config.yaml
n_layer: 24
d_model: 192
n_head: 3
n_kv_head: 3
head_dim: 64
d_mlp: 768
vocab_size: 2048
activation: "tanh_gelu"
norm: "layernorm"
norm_place: "pre"
norm_eps: 1e-05
positions: "learned"
qk_norm: false
attn_scale: 0.125
bias: "all"
tie_embeddings: true
parallel_block: false
init: "normal"
init_std_qkv: 0.0361
init_std_o: 0.00522
init_std_up: 0.0361
init_std_down: 0.00522
optimizer: "muon_variant"
lr: 0.0125
lr_mult_o: 4.0
beta1: 0.93
lr_head: 0.00901
grad_clip: 0.5
warmup_steps: 200
schedule: "wsd"
decay_fraction: 0.363
decay_shape: "linear"
final_lr_fraction: 0.05
batch_tokens: 131072
seq_len: 1024
doc_mask: true
train_tokens: 692200000
steps: 5282
dataset: "wikipedia_en"
MLP neurons of a small language model. Each row is named by its layer, matrix (up: input weights) and neuron, and shows model dimensions 32-159. Each number is 128 + 32 x the weight over its row's rms, rounded and kept within 0 to 255. Numbers have three digits each.
After each neuron's rows, "fires on" lists the tokens most often at its 100 highest values on Wikipedia text that the model never trained on. A number after a token or word is its count.

L15.up13:134171132131095152114121156157065135167081065110073164163102104071062110137135107117131150176081067101059175133141122093127132133129130051084122075161176105120130111080133142100134136159101115118106099114173111161091127163171081135155173074130124130164153172124145105129142089120116129153139082133134115116183130157073110096085133212108161114127126096137138102109107177114099130125130
fires on: "e" 14, "l" 12, "s" 11, "p" 9, "-" 9, "t" 4

L9.up28:088128146015139090125107092117100095113116101070140201110154111131057129099141199164050135135128107134134101106157155105156169150078150161157097077131149073126142124156135169177104125152095151096065071124101167151172053110139110112086143151139158112091075156152133098113194142086097129139172093141151171128138121114168177125131138144137110071172137167108119105124167173123117113145109
fires on: "ab" 14, "an" 13, "m" 12, "ic" 9, "iz" 8

L15.up252:125087082080203142173123100116163173101128137093136161112202146160129168136014179142113053146129075130062113168140166131084153166122129111086092145096143111134100176145116094077124133113152081125149116130118141135121094147184130127114147142135096112094124076155168165096113147045129091083092101095160084141146151132159116125187120106110107155092158189135147142127124098162143205118108
fires on: "i" 24, "r" 13, "n" 9, "s" 8, "t" 7, " t" 5

L8.up664:174119100131075077102105123143165146127130115129134176163098180122098120113007101179102148112129180153147095148115116053077096081074063123153139144123159114135129156117140172158169035109164113095116105162197105147123142158098150097163134132135134152185141146169111141111120147169109132166103103133147084133172152121111124078101172135130137196138132210112059159096169166080070094158159
fires on: "ol" 66, " inc" 5, "unn" 4, "ul" 4, "ec" 4

L12.up577:131118147139175179203036124111140141088133117161169202092093141185114145135082158165140122137145100139096098125164062150139088135170124036124143131201164135115187171155113152147150099117142153164149119144074116153096140164120148083135080133110093103125088128142101111144132099123107134157123142132118166091128125164119154148129198157122115161133157087137084215126081144105115085109158
fires on: " |" 65, " " 23

L8.up18:114123094134158110162084098089129100057148196107115119146141087128090145151092115141134154168139174135125146098163153120079176163139151129144115067135176098116161169179157092172089086146107143062098109125232088117153105115109181155162131138103098108152129096168124159103121145139182129095138102148136099152210135109106174098090055181166165154104126139101146141145173106073070165147133
fires on: " cl" 19, "el" 17, "l" 13, "cl" 12, "e" 9

L9.up331:213168164113169152122129094106178104074123100151061097118119095162076185091141113141141149072157160116111163150133111150113105111092115134064139133140145162160061055173116169110131116114202064083112124121099132127106152140185150164102165115154127127112145144139101141113168093113111126103150081125122141130100191022106110115153160122104090103120121141129062174166134083122126184184119
fires on: "qu" 17, "ew" 11, "ial" 11, "ative" 6, "ot" 6, "um" 5

L16.up89:134121122035167095128142118140140111193112162183105155107116136113141108143131103117149140115119157094112122121161044102163084119086108100192141113118154135137138137149122157183074104129154156161108181123163144097090130156103108127087115092068153139082150111178142149138163145112141178085134114143107113129104117131141224213139108099109059150133064129135086193109159190127164112115101
fires on: "ing" 31, "all" 16, "ou" 8, "-" 5

L5.up694:083131124067165193052126137160129178106147143111107110111096076125128116160103132108068138154101127070154109131197102123116140184113118087138149103145159105090156177141089151053136097175173120114138085177098109120175135165142157191168148157072177134095136147169153128115163072084142084061098128118150098124081128129108132111101166073098135107155159127097178135173125101091077155090100
fires on: "l" 25, "ly" 15, "ath" 8, "st" 7, "and" 5, "th" 5

L15.up681:069114112121082126114169118126122115142149154064097142065144168061093185161139108100143085179154201078133130101130082158131136192133072073170077135104126125126120104165139193160105172107138203059137073107090171071136106149131186137122110172143114100156137112151138128138169120120109162142121085089119157168098196133115149078171088146090111129137130115098149154145138145137144152115135
fires on: "2" 43, " re" 21, " im" 10, "m" 6, "le" 6, " as" 4

L7.up57:122118102111129081149155121099130128091059143142072062108180083179128169155175085128136114164168134155134141173156161139064115203109195115136089119111110112115118138083145086108144137085113162111166144128149102129068138116162101118135136086115141102107110132181125123117121123171050170178137089059149158189094145104137110093126103100110133083181141163081121105124150143129171128102159
fires on: "l" 63, "ol" 17, "el" 13

L8.up380:099122099135146110138169127160141119116154088170131110140156119108097115101141090102151130158102113138132082115164143182167180107108170139114116155147143155091106168102129055121182160122203199178139155130135060108151131080107170045056143189132137124096161086107126107146166138116116120119084135122135157098148148122094106149086092089123148103098069149126104114153128078160158096119165
fires on: " of" 27, "y" 25, "h" 11, "or" 6, "ue" 4

L19.up111:166173092078127117107170154135146103139137162145138118114037131169145110137141096122168147073134133125073131124150069110131088155167149122139118058180073108134126138111095117071149150077124151169197096120109147094166139130182110120189085155133110158167086056127092136144105161144149117188109110095104076123122165163140145097147076108134174158122142166131175059140118112110167199149116
fires on: " and" 34, " be" 14, " or" 11, " of" 9

L11.up489:089139157160151110118096146133132131103161129168110154137131145112105123099064117136110150137118101051147177108085124100132076096092105140164146121121159129112154076135162129143148036136114081154167189146081133162118147208169150108139086178076094156171118119135171168042134177182113156108111115166171091087145109100134106127149102142144151126142069139127141139142169130130127076121123
fires on: "ot" 45, "if" 8, "od" 8, "o" 5, "en" 5, " of" 4

L5.up762:157140175070142193075139152134105072141119180084146106125137148148102088123112126139101104107168095086108168159192151120130198133130095168132137104114178143081108106135122054111081120104140125047098162075113124135047180144132147082187117115120134074155111185089066181118119131106137117080092131095186130070131172143137093080054182106130080165145141128144114116130133101135130181123155
fires on: " ==" 27, "==" 17, ":" 7, " ===" 7, "s" 7

L15.up149:174111106069129130136146139082147135140130130136114133114144085132120158108116115157100142125156113125179126189102155099114109115136194080113107165127089113120071070207108148145106168148118090171128127156163097158138136143150101205101085145163182109136123145151114123134161156177128181197106073204127151112143170137121096116085078090115115065132139117109139178167115115123120120102183
fires on: "av" 12, "ro" 12, "il" 8, "ar" 7, "ric" 7, "amp" 5

L7.up756:126138109120173129183047097180113160110140078181082162211164140116174123190108135124154147119070093149135148120081144101108116145154145073151194081100124144141149183103102122188131153090137154109145140177133117096156191112091157170170159106171163149173128111101067143075142121149115135137083186102179086101157141131084148101111160109138140145115067098109106145093089086105147082088083
fires on: "el" 21, "il" 13, "port" 10, "nd" 8, " &" 6, "all" 5

L7.up193:154114145185105127134110114129153155151130103144122180119091114186139106156156081171104190125169138093114110186129066088132118157141143091112120121078106165095187059139086129109082086144146159123164092132160087077113146164112105091119119110129173095160115121119104155106142103148197118149085147164094149101144091144106127049137181110156134144133064130110080129082153120111141222110155
fires on: "ill" 21, " |" 19, "il" 16, "art" 6, "duct" 6

L7.up22:100139173112098122088066115103123104150086123150124142143057120098082126168132154113105141177118132126130145083107108123115030137138159107176132140099152135125129129150140157114130097116090088088186148148122118190103153133113188182103151142203160108097111074146145106082159134123110079098077086124156111108121154147201145146155106101135150158133141146139070140122146123093120190148152
fires on: "arly" 9, "ish" 9, " ." 9, "ly" 9, "y" 8, "et" 6

L8.up761:193169121146129080069158078131109137130094203163192149143145137114140122148122137070142156146071106111150148168139106142176147137148127126112147143093117143122115101145094105056163094138128188130129111138102149102125190119142160054111103162181121062169113133097149148145093114152140133126088104119144130186076134169086110144140131072131114072119237145118134107113124168160134149123156
fires on: " |" 54, " " 23, ";" 15, "6" 4

L10.up370:141121092122179164153152124174151168134110136132097094113199092132091162150124119148104172171148126148089130144115116137136104169097119103174103146078158111146056152127116071146138127125143178092131164146208108175152122184079172142207144146118101141098117139138149135096153112122086124136108045136144175083120122114118106073116165175108093080117126169112130129105127092177159090081122
fires on: "il" 25, "al" 14, "rol" 6, "el" 6, "l" 6

L16.up529:116130070091132111103121133179136104122158144101069113103079097141134148132152106198110126135140113105148147156204173122092120147159169138131131177196190138162092105117126046090119137062181104095193115162085103148127071144106132114149103070145110127137125140155127158101155124098107132092155079157186122110148148152089132125172066132128122111160147097136129124115157142083082146160148
fires on: " h" 61, " H" 18, "ol" 6

L5.up312:113123109081168146125166134125150165119103147149128115129107205153101075057078142156096061104200089137118123126173152092152123147178124136184157114125122125106124142170113131155130089091146145098118110132148114054109135103094170092178134133134173138170134153171129136161131125129113091107164136102142109065182118084144148120085103153175081148128157176133125087143124101129094109113144
fires on: "," 46, ":" 27, " (" 14

L5.up89:064176158106119145143130135165115079099163149119052111159081143126131155173110079147175136150103131179172126107157092154092148127161070097144112138097118134143120116139153151135152162109208178147169083098123136140169132145146151144097110131117108116149109149143058157118157162141078106157110135134131095103120135147147129180094067132128158157123121099084165144176152184121121128110186
fires on: "ri" 30, " y" 15, "y" 9, " re" 8, "2" 4

L7.up477:195109145176123147065126105075097137132133160035155074187148111116106133131116149151129170140153105171123162140143152183134095116155084146125136122121146081135153111158098108038121146127115129178130070130136091201122146154201132119100102157104113169154188133109133161107107125154132145092107150079136180124140177136114056177091105205083120112154128101116077128090168131161152141174165
fires on: "==" 32, " tr" 17, " pr" 12, " acc" 8

L5.up130:118086144129102170109144140114195120133114089134093166139161108161102122119156127121151136102134184143195104081109155094130127137136122125145126098075093114045112158140116148094101110089154152131131110113089134160118134082095147138122179043139145107123198151107111146119131160135104168138140179049115083148136117144165159140069165175179111148110080164102071138131103123186180115067177
fires on: "eb" 26, "ak" 22, "l" 13, "&" 12, "alth" 11, " deb" 5

L19.up683:063103081079157099146132148166135105131154130120104172189117172103135130117077143117202172132078129183137171111137150170110133158056110093160143195149180186126111164139144112086148160089183129135118118136113138175107101062155080120157209161113131092082153105121058126129176168141147108108093126152126092132146159189083157112162153092094156156123132147079132098130099152094228087177190
fires on: " h" 25, " al" 17, " ar" 15, " ex" 12, " for" 8, " dis" 5

L11.up239:109090144154061143129104133121117108133061140100194097158136153102089081145135151098172117143120089064053186110147122130122103126120186142119178161167120069143128143120103145170146071081191118100107132141116104136124091204118175104149147188184165155146129091068100128129100167147083133173083132091161131130147118131148102087149134116197118147108113145128144105186125132148078151147172
fires on: "ar" 32, "om" 20, "or" 10, "en" 8

L15.up98:164102127135149101121163129134101098139148095098116129157152141119039101113088100148146198136079114174126119122085167160116147090154140087144079111088148113140105156102120153102111079161095110128150082073118155131098130207154200114159156163131154136161145124122050115094137096136118152170135128099087138121233136099054140113158073135183134050146132175106130075130118184119152145099116
fires on: "i" 22, "e" 21, " s" 6, "on" 6, "s" 6

L11.up22:128153197127196088119111147184150172162126109147147144129139126116126164124119112157101126138169129151078134117136092164149148128083086067115084144037133099173209124120069157151130167117089088119130096085136112159119139096123080162168079115170180155138130126039146134112109093171050128105195124151157152130140137137182172113098098171156136070105141087138174132077087078097108135137095
fires on: "t" 28, "el" 9, "f" 9, "en" 7, "he" 6, "se" 5

L12.up412:151083143128179186129111104134177146141144100111095130148129124143156119183124108109110101131102084119075110133080108147152094185151174108154161168101142113114101130127185145122081126119158142083161134143088132101104131161046157147187083101132179166173119141129136172151135134112137134141057184111113133133139091140149152101164174122149167141072118082077061126094169122095091083094149
fires on: "il" 25, "ar" 12, "el" 7, "av" 6, "eb" 6, "ill" 5

L16.up717:073158127129146172164130150095150140151097152167131109105137105148201079122146133142147197073104137143112149161142118136177114183141116184113076071141213132118112127156217152125149194127143114122194091098148146142136119121166115166152129139132136158134140057074122111147086133127096135161086098092146171145144136109146123133135049119102109134123161081079144096174124128108144097144103
fires on: " a" 30, " be" 19, " (" 16, " or" 6, " was" 6, " and" 6

L10.up655:146099160135081131097111137119120171165142137089081159183084156134168139143148147180127112125202138118155129103131122082097142125130151124114184131123100124099088126091146133150162152133071110125096180102101150096099109201160135126139158165117176100118108121158117147165099142128155090074129120111138184102141174087119132039169100098095104233127173100126127111066112138101150159055172
fires on: "le" 27, "re" 8, "ed" 7, "ite" 6, "ar" 6

L7.up322:078100098146095125172093088161116134071103153136132132113207144133120130121154147160114086090139118191162091085093135176099125125162128184108120039143206128110123153134138142144143073109085165085108127189114163116180098121080136179136122047153095152098116160064121172143103120095159154116167124144139075147182152137151145077142124156140154146155143158130122135125173195066108110134103
fires on: "ent" 36, "ect" 11, "ell" 8, " cl" 7, "cl" 4, "amp" 4

L17.up32:079131158159097100116162117150127097126118069126129186107089106177076069084166098097125177162135101048110192186151147166113100100143167091160185180134156086174139121125093157186167133149148121135121129101168162138088136160079113123122096146110135126186137142095089078049106142149112128110169181151116101106131173078136088146124118156122118099101079056157133138131167143149077132140137
fires on: "en" 14, "–" 9, "ed" 8, " not" 7, "ens" 6, "or" 6

L17.up95:117098143103154107115109105078184114195150174149139156128139099139104105148155157204177090082112081090072140096105149139110135085122154116199153124135126080126114077091126081110134173129105195145120085155113099136121061114140088130081103131138109139096138056091117102115088189146095133159096101138165067145101137131033180130090138190118199142115108138091157098104137106074147193175123
fires on: "m" 14, "re" 14, " sc" 12, "c" 8, "f" 7, " am" 6

L12.up721:136117113101120123074079133080095111176157136153139179186096097139125098138176135136106148132134145156193139095109148097144142173132174128145126132139049126122108185102152202105104158140139121153103120143185170112135100165148107140123157107115131088066138109133084132127132171111055165121168136173178117112190081110190190106148158117102089117146145155042150105126131132128163127138075
fires on: "b" 19, "m" 11, "ic" 9, "ia" 8, "." 5, "p" 5

L19.up127:153137127115123112116063140120101116110156140131054129124087073143067151137174136197116109169117157158157120103129149100127111137196196108120150150076121102230132128121080170140128120117150097118158164123117134126081167104180062150146100090137132141098158121093135143154198087089117119108091131121173073132161167136069152099138099066146115184111125136174107168118148091116120152154157
fires on: " p" 33, " h" 28, " dec" 8

L5.up759:118114132098067117166081117148176113133057160170103169155165231168110171106099158124101121123173057133070074153135111144111154169162099097167103161097143144108091158143143149118126132063163165113121134141173143144096086150134105114119105135154126141156138138075111151127137127128153130119151120125104081081128154087176082134101162105180137180165220152150128152113077095177101095127145
fires on: "," 72, " and" 13, "s" 4

L12.up208:157105105183092178161082121145109172100099144143209222122069111143147128139102138164142142204115130127181151112131088180110114108119129089143132091162099131137155123163081131106143132158134192095116157134072112074102129108145158097152152174129112125149087118127098103141126127083133174115102149171095138171107150189114167155119147134082104100144183110084112171129108162131131162125166
fires on: " " 48, " |" 20, " —" 6, "er" 6, " Cl" 4

L10.up710:136151120143158115083061148148100127098111092162126086145131082125123106135089070203120141185083152085116134188109126151131175093084149141104124180113189096117149151149141197114154166121141075110127137111122157141189118118116097182134153156063121172135029113159099153115128126195152106147158135151081169127162150087132166142164127109123142175166140093128171129118121146099161131131122
fires on: "ar" 16, "r" 16, "ing" 10, "al" 7, "c" 6, "in" 6

L3.up376:060064094111125125076130139146131175077151185150142108161142118132047079121143145152149148153107082123149135145113175174105112109110190160103174238105093119135099097116124068139133178155151118167129169065103093096148166105170062124111190163141128103140124138122119127151137078128097169067149082081168080140105116123142114107105165163202104125119153112131125105077085154178105104134106
fires on: ")" 57, "]" 21, " them" 15

L3.up439:054071116176119092100155161112192123126161156089133146147155150132124131130169136117165148127106109129218125124076152096138131120137107086086063080077156090134128104193109179151136136110106108112173124107154085186115107166133091127150127162168169146086155148148096097177167145127128194130122110101164166111100116133142191100076134191179137089117126158113081168116143127165086108088115
fires on: "–" 61, "/" 26, "&" 11

L16.up709:104147094144090166147189150130107116133124163148126147181100122110112138126108152186143160143084135157188203137057157085073106145088099109137128099137134110136126156138136166100094154122158169151091151142115102171081074075060159189156101098136117093116149123099146170107142146164079090160140086080174144166131141139103097141155049132097135135066101116124117061131114113142194083140158
fires on: " ex" 27, " im" 20, " dis" 9, " s" 9, " em" 7, "-" 6

L7.up103:189113135130095116123130132135173188110107128193118128106169072164100112126047186154092083163167143162125085185125143185105103148121143121171079066095142098166145136158155080104103158114129141166110113181120135090147079143144109112173186148136106086096153101151176130098129106115184081168126091153088117116122133141100156104097119097124155060137162218115130140133117097125145186094171
fires on: "ent" 26, "n" 23, "an" 13, "s" 5

L15.up8:140119147146168139134163090110150140158190157145143191036128151162085109106137165157081121147105189113148117128109083117127153146121112123106133171087114119103095115137091137098062130078184107119166120114153177075131133077138167161178117123152133121146115165146121169096178173174124138122069159164127113135207117145095178152087109115154090091101113154177065130146148142136115163054146
fires on: "il" 14, "a" 13, "t" 11, "i" 11, " and" 10

L8.up16:133155108112081125139147138126180073160185134115132060167130128112114108144148101152163121142081107113155095197122120153180165086110115101143089165112165158108137150164140146167157087157152181177172165130137115112134137068144156150128166128144109103131096155118165099059195148177088120137197159143115105107097191080136062123053174118172129096056066147133148121119097103132115143108140
fires on: "y" 28, "n" 15, " sy" 10, "attle" 6, "h" 5, "ert" 4

L12.up207:132167105155070136173147122081110090188150086151121175159183100169096209176068153132109144149167184133112096128090100129118137115136120175167107102128111100068163150168094119099182094142145149129122125053153174069083181074139174134136060093053068158153118175131171187131110118155169097146159156111163093089135083111107168157136131163129128128115142138137186110194121118193129101128156
fires on: "," 34, " ro" 11, " L" 8, "ri" 7

L17.up393:094087090129143138108080137108153142157187098180176170134094053102095135136151115124143129156091126104143165090083131142096114096079131146064096130179121153117131121142118154112152132169081164158103151097116114173151144156181081135130111103146072080087195125197097064090110088107118163121119162117084109194184163153129148139107103129138159190155132136213091112110156107092131124165149
fires on: "-" 26, "–" 13, "ac" 10, "f" 8, "j" 7

L5.up668:047124169127135096130139080146082174153163159157106124170163115141133121136088134090181155149034079113149141163146113161141142116130136154098144129171095174090125083114149132111124156155107110167132094115139183122157164155102091123081147154144168096158130043073179167132121139152093169079153119086135097094121105080117160077116210095124063140137130199126187071153089113164115126137127
fires on: ")" 26, " \"" 9, " as" 9, "]" 7, "00" 6, "ity" 5

L8.up204:146167107119112113151130170098098139150107186161178153099122124114144087085120116122161161198116076100116126100131136163105155076130117129132111112093137061147139243200145174099111088145141161124129171137140082114144112164119116141155189114125130118179146098140111161133108090118127104103150128141118112126169130090111107114155071185115178066143145078072171096137089211150135103133121
fires on: "and" 14, "y" 14, "el" 13, "ist" 9, "ie" 7, "ard" 5

L7.up345:154159181102118112100114139089168182107144166185097140093118115106121159118105107096110130141156102097123142096097042161096101149144030113106180161118112065134122094142095151084112117090121112110088134096168147185193140149175070136166130136132099150126117142140111180158153144103116167130149151124078153154175143118111187155126098112178109085099168148161141129139082142106115171099146
fires on: "i" 35, "il" 13, "ot" 8, "in" 6, "ing" 5, "ain" 4

L5.up281:132115142111138167135152105124097147137138118150131176214082118139145146152111187127094154159080150142127150092042110124131150144178092096140131089082098152061097066133180199151116106111140144200178112152198170137119180149110134124089114173108073149097128093086161102174134134153178063115135090132117107134139108081150103122067133110140147179133077121102136204162118113081132144123172
fires on: "ig" 19, "ran" 12, " U" 9, " United" 9, " Japan" 8, " US" 6

L7.up137:086145080071075147144135100096103127096082133061108103164177147173133175110127097131115164123132084128188099143188181093130144134123155174178104123158126163128123118122164155157105115091102144074145199190128161139116135148046124130150151115055113137133120154073117143064133129156149133089183076218180148121104124108119109143130107133124110164151161125128131151086179135070100116108147
fires on: "l" 43, "ol" 14, "al" 13, "el" 9, "end" 6, "r" 5

L9.up5:067166176125094172138105150147113134129190068126126188084081147151092181109147160125091199201146112141093106100105098193163143116122109116151118094144114135127185156091140086112138135160162158200142124123172105137192110105132141140153145114115167133099198129124097148137059109160132149102108155119137121142152146046130124142140136099110102139113099128154156078115125077132173158155066
fires on: "o" 33, "et" 18, " to" 8, " and" 8, "or" 7, " in" 5

L15.up472:082086114105115148132107143154150044173158153092084120132144098103114131135121183202192179135083092172131149083045135174117105125104143113171089171156168170087104091097121172109116255111102128101149113148076174179159148162042123094099116122153111109114145090169141122134119129124099126139134157123099079152110166163132173125075151140089135140103137098115129092165111114195148137106168
fires on: " m" 24, "m" 21, " ex" 15, " im" 12, " am" 5, " ab" 5

L7.up386:146113143111123151092111127180147120147085142123116141135132086118156067095144115097157121192148125116183072192154151158126080151097120151143108100074148066150114171131147128115117072162127125127176113132166076151164129164099177104169138169165159199169123209168090125098133157158119112150186045121097124073135169103068120146150104169138101149127075142094124122129098183132143064152131
fires on: "e" 23, "al" 12, "ri" 11, "en" 7, "ient" 5, "l" 5

L16.up754:136111115135080161142142118146116101113146108048136183128088091056137146124126140121105180131131094100211112116133111140142117134092071182138160113120174101078104134113124194111103122093168150180132158165152119192121117135113130146129129189161125046131104116099121204114159097135165090186134110075186128142163133077156142111112151099100161127110138159099125128156110099082195100058043
fires on: " have" 26, " had" 15, " has" 9, "." 6, " or" 6

L11.up214:202137072185138145076145122116119179174107177134138131147137169140160141126135099145124148154124101074205107153113116143203098063116117138176127057160170162108075094148109060042147093157115165157120144126043124134140133112143104151093155122152135097208091101151131120114064103137186148147098119133121083162150118187137098149143114137154090103161166127099126112126151152155148165106141
fires on: " |" 50, " " 22, " B" 6

L9.up88:142129120165116132083167093115157106097126164094078184148148158153086126097128151143083121189140086139115141128127133103068075162089111136124159080173120125137144175161113089136061104083121095133134114201156101147164096125127162137119088158165155149108111159083154122181183153076090092126103075120149127127079087081109130075131137166144227127121152151161155195157106145163103134129143
fires on: " named" 13, "im" 13, "." 11, "ater" 9, " called" 8

L10.up265:150139139132097088107085115184119138088087132118172174133120117121146120085132143124110175092114046087112123178095122146136093101129126116160108075147126161087133137216088110137118160158074127168081123140153142115168076121168074172180082153123083121123146127107110138121078195152116190165053162149100184188140107112111152194109120160085154153105139162118097094168084141157142121102131
fires on: "or" 30, "e" 9, "er" 6, "im" 4, "ate" 4, "om" 4

L19.up266:136157129134183134087166130196109140072092073120107120132119151079125128117116180146096118161117143092217162080084128122113169155168102167169123178105175143129154128133173111123109111141173115126101095134146142124119128099046105094201114146093127097126120089149181163100149146083029118181131092105208185111156102108082164189148144132140092084145078169160086139114131143101164124136083
fires on: " have" 15, " has" 13, "7" 10, " had" 8, " Ch" 6

L8.up437:089209115127114128148102113077124133155137119165113167127075119133113100174110140093104126179139094125143152141134084126132124133134149083169117099097054130127197160152112207124109143131047093115180136198157120167132119155082194091157146184119142123120113089157149117164136164092103114126156104110130103060095121058148181090167149134154113184139180147178136133106152122131132140093088
fires on: " of" 26, "ly" 18, " ." 12, " in" 7, "ot" 6, "/" 4

L8.up725:129147112200215149097128136146140168101124111151196142195124155095124137105082111168124182094144102139148088137107111178090152159096150164042124103142131148082099132168105138138133112089147073081122095149096124084118180138086163109192116138143128132174135130112085087090135152135123086103111123099142066074184118088121155122118144136129074175111113185147092110173119099138111090152115
fires on: " (" 24, "ew" 12, "ot" 9, "\n\n" 7, "ak" 5

L3.up216:090160042119153116103135161142168073123144169133131157145067117147130050132111151139133101167134109140069105120109133163046165126102126149123158162094120099127102161142119100103142212090093205117089150157088141099120093166092093140130185151090131107138158127172145161197149199173175159170106104137151107119134100102232158151099139202170108072068198090137140118128105123142122139104124
fires on: "ap" 16, " Te" 15, " mov" 14, " ag" 14, " Med" 10, " med" 9

L9.up255:100181114138145182116098133176162131123134166173154112117163148116115176138159137110112129143099109102159188152102102147125060146132082094107138129160162118140211175167104068140131104121167124167119123118153121103152134108150176128177120149088110115173167142163126107125128077132117116149126145064169137110182157160103041165135115091126145155117140147153097073095103151164097153153096
fires on: " of" 27, "ated" 12, "ates" 5, " in" 5, "en" 4, "ect" 4

L5.up655:081103134106177112023086173127158148114128149147134131117086107156164132079126149125119155118130094107075063127128095131072127117150169194151139126121205111126166083126120177124144110154174133109127099121153164182104123084167146178152126112134158114108069134107097158134127077136099095156079120068103170221110069130128155118076161145105140136190119108126148147187165042106052153147097
fires on: "as" 21, "al" 19, " as" 11, "ly" 6, "st" 5, "ath" 5

L7.up541:114169079165176137172235139144120131120151104094133163155073109115099115128125092094121099189137135123146116074199099154092155154121083139089153106139125147060160089171114126096132109119136200119149144169130173107136066158124135090141123101120107115115179124116069140140155098093129162145102139156150103170179194090102168092052116119139088099103107129105158134096099128150097178139120
fires on: "ine" 17, "ing" 13, "ter" 8, "s" 8, "my" 6, "ran" 4

L7.up579:028114157156154198110128162100146143131149107155121163180113132096096072117084137138142116160126103157109138150152083171166081093087100082133156152117147148131098124130143157106146103097089110119148114109128161237103153158141127148159164109114148107104108170155118148090100171078135181108135179081162087181138146158158146132101096088206206180111110164151170154132114119087145135111095
fires on: "s" 17, "x" 13, "ac" 8, "i" 7, "ap" 7, "-" 5

L12.up519:165116132117173146086100158135075152059139115064128168196118131123187153145134086174112084133056104137143110121143169124143128112107148118145125108140142150113189109163090168081139169114076119149069154141174043085127080181144093121130119113117118159108182089111146093136079118128137126140103124199065137150143177163137101139175157151142114136110134134137115100170154117124116150162133
fires on: " a" 25, " and" 15, "e" 4, "er" 4, "i" 4

L7.up388:112129230102139161195141114164152121136129112185121139111120109097074116121160117083098129103084164116141109143106143118112192147058090149069105171119159159116071064107067185092127102149085173097112175110105169125140121176109177145111124159137138147071128104176148115168129199136153134180142039098129094134113125127092179114077127141105112107164123110164081138116128142088155154150088
fires on: "ad" 15, "istory" 11, " ==" 11, " act" 8, "ong" 6, "ct" 5

L9.up653:167153177188148098118176174156094131124105153213102126076143134097094145088101132110113133106120061139110157121086107109120015139161120184113158175089155154139069087132158131164201096080111048113131162141175133142167126172087176114159121130091143081157109103159104114095134121135149097150111034120160149164194082122142149164108070191111130132100106109144093146157127148116186109133132
fires on: "od" 13, "o" 11, " the" 9, "ad" 9, "ae" 7, "os" 6

L11.up50:119120087139141158087187112098153164076096091154149147154159125152082146173151118155114198129068076131175094111103174130089121178136185108136083083117100187176106133090125130118111086137101172171180055164098133113118104121086133098190092151147139175094130144082111164126130187169156158116116108121118159068180108178105180038115085142140098106120119147137110068118156138144119128142140
fires on: "-" 27, "s" 25, "on" 5, "re" 5, "h" 4

L5.up326:131149165123172119165118135106163083116075084115053069132154075145051169090122187134094092126161112125167129146173093184167130131107137110127150107213125146062119110190154113100141175136141075109157099124145103170142082149137126137149081129151137128084075125133189056153151136098155162182139121117099088167125156101068101104155137168172125145143170086144072097130154121132066099150126
fires on: "ot" 26, "ver" 18, " first" 14, "I" 9, "ength" 5, "qu" 5

L7.up712:079158102132126111097137117089126115181097180128147151147132110101096160119118155153092171193108087138113114096157163133096130162143143069135100117102104130129096150205189157153111064144162161088111144161137109095149031147123116161177103183195147117222085070151148158143059119132118149130085103122098147183123123094135164148139075164179150123131132105159115100126096140134142157119121
fires on: " |" 43, "el" 20, "et" 9, "y" 9, "ing" 5, "ent" 4

L5.up587:133146073171169047101131138127164075034134089071170085092074122153145111118140139108121124091122160137065174198137099208132111172102126174074181089151187128122131152109107104101145180122180201101130119136159179163153169118098115168110122163103142170138086144178103121124088157117108097139119118159123141101158124144141108177130107145143117117146207126146138162145124142139075125113095
fires on: " ag" 15, " mov" 12, " tri" 9, " eng" 7, " record" 7, " go" 6

L5.up101:151110161210084100142132089088139070145141149113108208136104099098131117073126119100135132140155150130139132081124120111171171097177162162129137107119188106030174165128080141137101144084144172174083108113118058132107127140099110164129139180098175113123145129164148189071175111070123182109140068095129134127138089096152169153126142119148131087066179143147127136115102117143131148098121
fires on: " had" 22, " has" 20, "aving" 15, " have" 11, " US" 7

L10.up726:103110145128123122075077114120148159160070113121149091102109118144151112073107097195095187128073142013124178154084104156103132122093144154103148081114118107137141168159094156159115165098151089165078118071129065187101144110149060140085129172167085124113091112130159190124072137166118151125110189156142186165152104114114126130159163068109211195148133160133141118137137157081128110138148
fires on: "ar" 25, "os" 11, "aced" 9, "als" 6, "ated" 5, "al" 5

L12.up363:140106182138157112155167100148147086189143117099042132143154147163085176181161126042122128128109115110136154151156106155094160111094124090119105117090154090119114133171152130117106092168149160104168129153146136125121119093111138109209129156148167162148091082169114167094157146151111184115102091125106163071094144112120099055141206073129087100131157136100074164100205083108127117090182
fires on: "ul" 30, "il" 25, "le" 20, "l" 11

L7.up535:066147072123136152136201172092120131102139144058149116091132164181137135154111123057162116159147096110177110060162140166134142157161133129132071107180086124113143160122136115066090155113096114090098188150095136172143120112150134139084090176134139162112134135180149105084130107144094150132123119138130136083134126166136135121130135058180114080103132178144076119103061099140138148137188
fires on: "est" 16, "s" 14, "yp" 10, "ose" 8, "ue" 7